python train.py --num_hidden_layers=10 --hidden_size=256 --num_attention_heads=2 --num_key_value_heads=1 --head_dim=128 --intermediate_size=704 --vocab_size=4096 --hidden_act="swiglu" --norm="rmsnorm" --norm_place="pre" --norm_eps=1e-05 --positions="rope" --rope_theta=10000.0 --rope_fraction=1.0 --qk_norm=false --attn_scale=0.0884 --bias="all" --tie_word_embeddings=true --parallel_block=false --init="normal" --init_std_qkv=0.0387 --init_std_o=0.0387 --init_std_up=0.0387 --init_std_down=0.0 --optimizer="ademamix" --learning_rate=0.000517 --beta1=0.9 --weight_decay=0.37 --lr_head=0.0112 --warmup_steps=252 --schedule="wsd" --decay_fraction=0.395 --decay_shape="linear" --final_lr_fraction=0.0 --batch_tokens=131072 --max_seq_len=512 --doc_mask=true --train_tokens=536500000 --max_steps=4094 --dataset="wikipedia_en"
MLP neurons of a small language model. Each row is named by its layer, matrix (gate and up: input weights; down: output weights) and neuron, and shows model dimensions 160-255. Each number is 128 + 32 x the weight over its row's rms, rounded and kept within 0 to 255. Numbers have three digits each. A neuron's up and down rows have the sign that makes its largest values positive.
Before each neuron's rows, "fires in" lists the words (lower case) most often at its 100 highest values on Wikipedia text that the model never trained on.

fires in: "for", "died", "on"
L5.gate573:132114169136072131070081185183130154159131184116159144122123125091138075147157083057164165092150150126092138109171079159126090141161178129171128195124118146129131158127101128132123136067077171182131135143136188184255146167121154106156127143101157096109181118098062136172196052119124167085
L5.up573:103137159133092160116141168137127115141123182163097158098118059112146124125109161169103119077115115074122190117201073151179113168157095140129118137144142121143154134128134122167068142124144118157073104134187167143063112187106080112141090107141138094155140112115121100135061145112135153127
L5.down573:143161145117171144154121141102101150186097114106135089101155144119124127106154184099135177128104169147154086102116137069175144081080128140087106122077078128150136135147202092072163144120140112129055149136087115083108129139131135199076118154128093153098114111095105121118144159182126141104

fires in: "until", "over", "way", "where", "of", "which"
L5.gate22:162125176124086138080094145132179183129139132129115122170110129151098107082155184024047110109103111087134175127169166166146147108131133131105121150131159127086114077151094120183110127091170118181077078121126142112101123142144187093155178097139130134132093134146057113117104183129149158108
L5.up22:121175087066128208177139112109101215152096099136166123150087095088136149132111137147103121126130129086100169201106158169129129095146097110162063109120110155134120114080127154158155108083111084115127157167111127036144111093096167116170141196085085096080173164154124060106119103131138162153
L5.down22:108112161188115047107125196136140174083092125090174183104109146132078114130093111154164100166138190115185122139107154087096151137140136076105155181154113110124094176049123128171088133108100111095083071115148128154104179117117103123108098123122064134117132162123140083101079133120138162200

fires in: "was", "there", "for"
L5.gate463:159138120120136150124130068142149143176178135148187100201147144113049064158135118139111084147186049148098073077136061117131099124138156118137171128130091099196063188105097119153118108124089167097137100143086171215096113131131136083149082140043145108109163109107136145127118108109078148132
L5.up463:130121148090185107130154163124088097114162078198187115119061095131106135120174160145140192056118120085119112117151177098072136121138124139157104120087165127145158058092086179106115160052173164135113121105143102138078158150081130139111112053138168124080157164095106155136133122177112133149
L5.down463:140081108124151083128172124144114194181106159121106138145144121123145124122104171134138148078172141126115164129114095094099183138126104123143148255162162150091099103121164101092104111146215180117159081102137094143125148073079082130143080116094154098173161118198125092116121136140113146105

fires in: "of", "to", "with", "by", "despite"
L5.gate690:117195150085099103095128164121184091106147098138107127100127144125129131111130113173100132082151165117166150083143128102093105133140163124127081096087093121152111143181080089123070118156059154084102117165114165173103107158122130129149224125083073181152185085116160133144110103135051192162
L5.up690:110127184112132146135108095180125186119105155137108118123155098105139116114155167068075132098121102119085126140144088211092138156151117152210100152133115070084128164104137109114143116113164106076141107176083173101089072107134110168157152087098095081104120103103147059134114094163159115153
L5.down690:118154154085173138096099052111137115159098114149108078146158100170127193172133125121087054111193132059109174110136113119128106166179124075165080130085060121118103148127147143180113151163159159111150047142137126165094109137171125150121150176122102134118126114054115098117083102132158114151

fires in: "of", "member", "elected"
L2.gate121:133127162155134128113118173184153105107142148120127155120148100130135135116074125100088043142151163120167142090174125137153118149168116113183151124161105099162099116157084109113093118079108172120124132149139143125099059164175087136161105107116146146143130099104090102178137074127104148144
L2.up121:128211142155136118161148146168127212132105090076097129143164146144098167112118139067073111174128142108096105177120139144139137108177131084055131110073106134130156150115142122192114158194067082143111107053138138099118132161214120130175119090136113130122120141131119178093127182148085138121
L2.down121:128113136120153143176148203194068163091139148175134131115101092195126140119135144140120141135126125115179139077126148066130138136142116138150193147108099089132095203091082128141101110113076060130145093119156140117163074112140085118181129118120092161121178146133177151141158130093202159158

fires in: "born", "of", "in"
L2.gate633:103152145116160139133065119180151133135122152155134120110047092095108115120127154173125132170120132097173144100154120056090190100134164136131138116117106134182099098143162146141098148170137159187105094149162160124145179099151123172151118121115168137086178135104135106139087123122112173157
L2.up633:144139157147128119114160106199148132145113069126118151122162142113124080103104145184101131162156110154078156121126116117134103151127133204148129101072120166156155119159136105155174125113144113110164152146146144093093159110144114168131141145162156144093164180112071041194167119120123140103
L2.down633:123124090060114137127108151096084114158091163135168096109086080141137123124145211146076084134099144077162077128119102121131162131150163099135138097168111174143165166082170099137122144183132152174136188135098179148131182060113122151105139156099115129096115065095135105053135108172195157151

fires in: "at"
L4.gate608:096081116111125111131118141174089143158138122153155075082070113178076168188164159102108159120168132108161130153191081167079117093085155148174081092119147144155086141128152165065125112093129111120195124144113112096137091144188127047159153107056137153045147161102131119169078102126142168116
L4.up608:105130143122222110111136137176129139156151117115069137185134119091086083170108120167159128113132156136081107162127132112080102111152210149171132064091172127078137133132152097100155139078100066182061083122176152132065097113149129148133105144143099168106140099153176081147127144107094170152
L4.down608:097186183127134079174104154166131100109111075092163083138119115094165114171171147126161094132133127125112112142152095122108124175187132142110124161139101122107215113124158157137199113069138141116131127159106163140096126139107108144183152137123121053137156087142106186148143122150186151098

fires in: "of", "time", "in", "for"
L5.gate158:144189107110120122131090121122144159105053148146136200098089115143096088091166106130143139105095121099148140155168110063147116146142083113082207156082128102111113149108150112094107104121142125097188098114158153090136126108117157132125148150086169143091077165125171140129034100085095146091
L5.up158:107122132113072087114132149112148100182095103160156133158146132098126117122118126108198096156161058106069170104099128105117153177176149151072094121146113143186123116148108161074065158116157126120126175110067068125125081143180149117113067105180139127153093180156111099183128135153154117186
L5.down158:132102105125160183119120138131084221123157169163123139156142113163029061122075154124141122124116111079147063186131073155165176155128125124160085110094147086148076116147119087115125139150154137138101134094160091114106089123107099145116173078145122161170177099112135072128119122140103177136

fires in: "of", "olympic", "medicine", "sea"
L4.gate572:164167118123101144206068142105115137162118154101127126135166181092110149103109104140135154074125154149088124117146137115089094097060157178138114176119080157106113150158172069102116154165098100127123134109108089128130132149135188171161092152137123109118164156083173107142092185094133102054
L4.up572:167177181136131101135150090131119114170170093139150125083088067142155093132143130157082171065189104172128131130188154155118109131134111141188157209102130133202102163191145098054160156089104162127154145116060126179124198154128096165118123129121127126134099095093107139136146099094069155117
L4.down572:096107166132131180165195137132108081116099139133093134149159116108106138140174097126104074152143104157134093156134108178086134113059141156123150128118133127117132173148090105108151159067120136166140088166082131081095145122090058131126131135229123166183157153148116072184135111115153115202

fires in: "of", "all", "allen"
L4.gate414:110101093149173103140141182150107118107159130186154173140144125160105168082093160127070106102136099132082184118187137139145130095089162092171117075145123134172114091183116143151092109099073190146059130156083126139083122072156138125177148121080096096033130140107130118125138120155088159167
L4.up414:152150071177118187167121100119169105124112164138150097140106094066125109172130123085115125104166105111110183163129145103140114154147142101104057104102119114082113091068080091179133132111099146120107143126124106119122063135093104162139113114098074136106132150056111108110106186138125118102
L4.down414:114073159075147152146159172152147095124111078184105175116159158134074192165149153164108100137158130206099126138152141138143131190139127142142186121157144094161147118173128087154161161068132132101104144092165139131136178069109122106110078175102130107081177127124183175103137191119171062151

fires in: "case", "of", "semifinals", "ultimately", "semi", "norte"
L2.gate472:146135138091139068144085099070169126055157126166132132113117094146091090170163148078122139115112160094111143115163140131110100121123113131147118146123157091108215111106158178116078090171145070093139142133112108094077151095177163125127151168135138196164112101071152181112111126163160134069
L2.up472:138142104164154141102128122164076052138162121176078128142107157149078155129137129055124110167105161131101119149186109122126078080117139125089172129123121189131141159116132112091203117173144161089085155172143168072100106147102091171108102132120176135066076140131161085136113090147135074184
L2.down472:137152141118134175093085090166098096155147117102143130202111059164114165108133119114170132151153086102139155178120145121145074136103121122135142096155167081178135110101137138117174158072210160090123085182109105084056096150128142148146188154057105105149169144114167150065078151099109163158

fires in: "of", "attended", "to", "for", "defeating", "losing"
L5.gate245:158127128171123091120184133173098126162109175137123118146101068180151150114131142122167075102154150129190110104166127115136083107081112106064124088156097159197144129153088115117132111151126130148112144142121144100137134097121135087143133151061098152092143118082148095143122110170129126122
L5.up245:134157086153129160187144194119087137134168127135102095089118138071169152187088171112080121161112182154148138120103141096117159158136160143103118117095187118209125180083146051148098137077159102134109136111155159103096146090152155113191113125136107129092113134104126113085164150090168138126
L5.down245:142135153192155084117102163109139161205128115131119129125064071098137096180128191150171118097156084161128151146163108148150140110130091153201086150167074166104107111157117103115088144131120176130099108142069082151129134132118113123117128164095102174093196116133121171126114141137165122152

fires in: "on", "about", "from", "fulvia", "horses", "around"
L4.gate521:116150161182132160101168125136163115124141200081084106154084198125160129183186177095165139141132194123164099150138153121106178158114171099153130104119113116145171105075134061108119132125143106147184142052129175088080085167118191123115149134144106096167164074149092138198117124158172140114
L4.up521:096127113138100104044161098104196145133126189098102161113139076141112161097089103118137114205111153138093164087130129059151121127100161114209139170124100155134120120079198112095116090120112094115139104076099157126088175176110082167061166183164145079067110109135140135102132107179149101117
L4.down521:141112172125053109146128132118103152118159085166138118162117163061116102170143112081093190070185102118112143121114167106107092093159132131129093171172163099101155168114090158191172103127160138144131109169119112161161127116069157171127090171111121157098108104142119139184182146136158107120

fires in: "in", "by", "to", "from"
L2.gate404:103128140162183116146096060157149101114084102137138116157114112126138078154150143116066126217182094112109116114185130080086096075201165062107067136063117094092132117146144106127116147142112052179124237138090147111163069125143087151142122087108099143214162127148124138134143070173092170101
L2.up404:095195167180113143094098080156133133100136076092086191095097134179134090128116105213110104108118153121148158125123124089146154178129052161134164166106151135164125081175108094142148118099143123137151125136192133067103144119129107081125185115151164152076164141150120090109091077116065177160
L2.down404:137129132196141130074137113116099133200039169117149044132142111135095137177111124127150105136099077095092108209136145143127158150192150180159136132114149087161120173139142162071135075134101100158121153120174121158107071115156143175099117101048105132148102093175074086145153059139137118149

fires in: "of", "general", "colonel", "in", "named", "captain"
L5.gate517:101125129092100150103120121145126166107157100131168102063102140152107054089187153136162103146161114068119149155105106141098105097163145103134123146143069139068149125085084113165099100144115106128172155133118129135112143131245154121123146102160143186114195176109146119139151121137122152180
L5.up517:113151145069170072185099146181114130059131105129168124183121142086163138127166136135197126116072124133128170141155149138101090145196147113139175212106137111153139147108132185110138120150120135157136118094087107158129049156164135176130200132155102127087183081111164151100111133152133126128
L5.down517:115087117146178096104083164062138099130115123191117141156110130146088103105073163101107145088096068142115132052157151100177116150093124128177127131178158185152141152130127107162170095131127108143116130181171118129117156142149134175147175094089141126070138159152100052129158163186141194084

fires in: "s", "was", "of", "for", "from", "were"
L5.gate613:104114139139143158101151145148145119175055090148087183142207103128127106139170130164061129116168103101076145153161069101105131075128128160147135180149134138127163184166085110100054152109139117142074101202100122156156142142132183133060092128105152148093170158132108102094176114107077128152
L5.up613:189104126098109124131147086164143106189133107184116090108174137136057149122097119061072140070113196151185157119089151120106143097060107121130140116100160176161138148182098150049095144076097132179119180146142113117101138144133113132129100172143088099077164129055127090096118125105144147124
L5.down613:131143159146098039183174137106099153110129119149109131101096177133120088162136170155142096176131210098141092157096101135112147080171116142138167104141064129103102186114123103142114112122145098091189164114135117142083075137131145181099089072125114117123134185101168085153164164139083105157

fires in: "for", "at", "in"
L2.gate700:166148123123144153127089114136147118045135161137161141141145088139161062115102148121154112157133158121124111136121144080102093153115119137120093103146141169147146149144126118185140135123116076149136122115133144119101102069183106107211126109135085154084173145177122175126122038119074111084
L2.up700:151116131114172175159119109128166197090149069108119132134064161116164091153148140122143153102092085081140179096158141081135126120119123101128131121180178143137145095083130106124177116116142145080153154077116124178161121141084129109100176154167121120115176095153178144129129121116199143118
L2.down700:091161121181143113112114116142090143153086211113082089143069139139041087111139161080143144131144121066094112169112113141133150086136123156112109143108122152117118110104141186079112102134130097138133111082180158113109107068147167186146117133088162133163117133092122070159137095158142134079

fires in: "a", "to", "of", "on", "from"
L5.gate172:141104149175080095110103156200147073152144195147116110108104113163162122073111112207135112126148178170094117125232133122129160103116124091118098138152123104136128123131145090103142163089119145130120126105093145169096101229098133146149133161070125136113135111149129174150085107163068170139
L5.up172:148099114117213098091101149159163168117049170188065151107113122153169156142086084040192131121144159138120156140083057090080109118057120115112105150169125114061130125121109099159152090172115165132148143109194096141120137158109140153099162056116109133100136147144087140097122129173149127132
L5.down172:161104117103111137084090136151112131102138093107090164133141131152106093116153095090113156081197185145082127115095149168110142136194155167137150164099164104098189124137105075124059068110138133084143115065088138105114107086099170147096147135142126163165137158167127140109144085146126177152

fires in: "for", "at", "described", "of", "hit"
L4.gate306:120140131108204113131153111115137173114167109125197060082126101065110080158145166080189101120140162092081090088119107053133163063070150134095078133124148144090112164128099142131181132158092128134095137105101159157151111125161131115132126170154066181143212106142141141103141075139146143175
L4.up306:122120115081160170127050097143141170120135122183140061119065150063107122107105146096121162158150102074145146175103106127136140158092164095155113140145110155178142098149108112172121140098105094113167131093070175108067041116141165122074144148122093177168125096099068110128109150128085127120
L4.down306:125172154094072109111142197136131089126088100096074169136128078099162143111210116142149092140112119088116151105130104136153125150179131080099147106154037175171123099077190139105161138121139136167157142131136097232159115159123145176109137139124125118099138128122073107127093133143153182158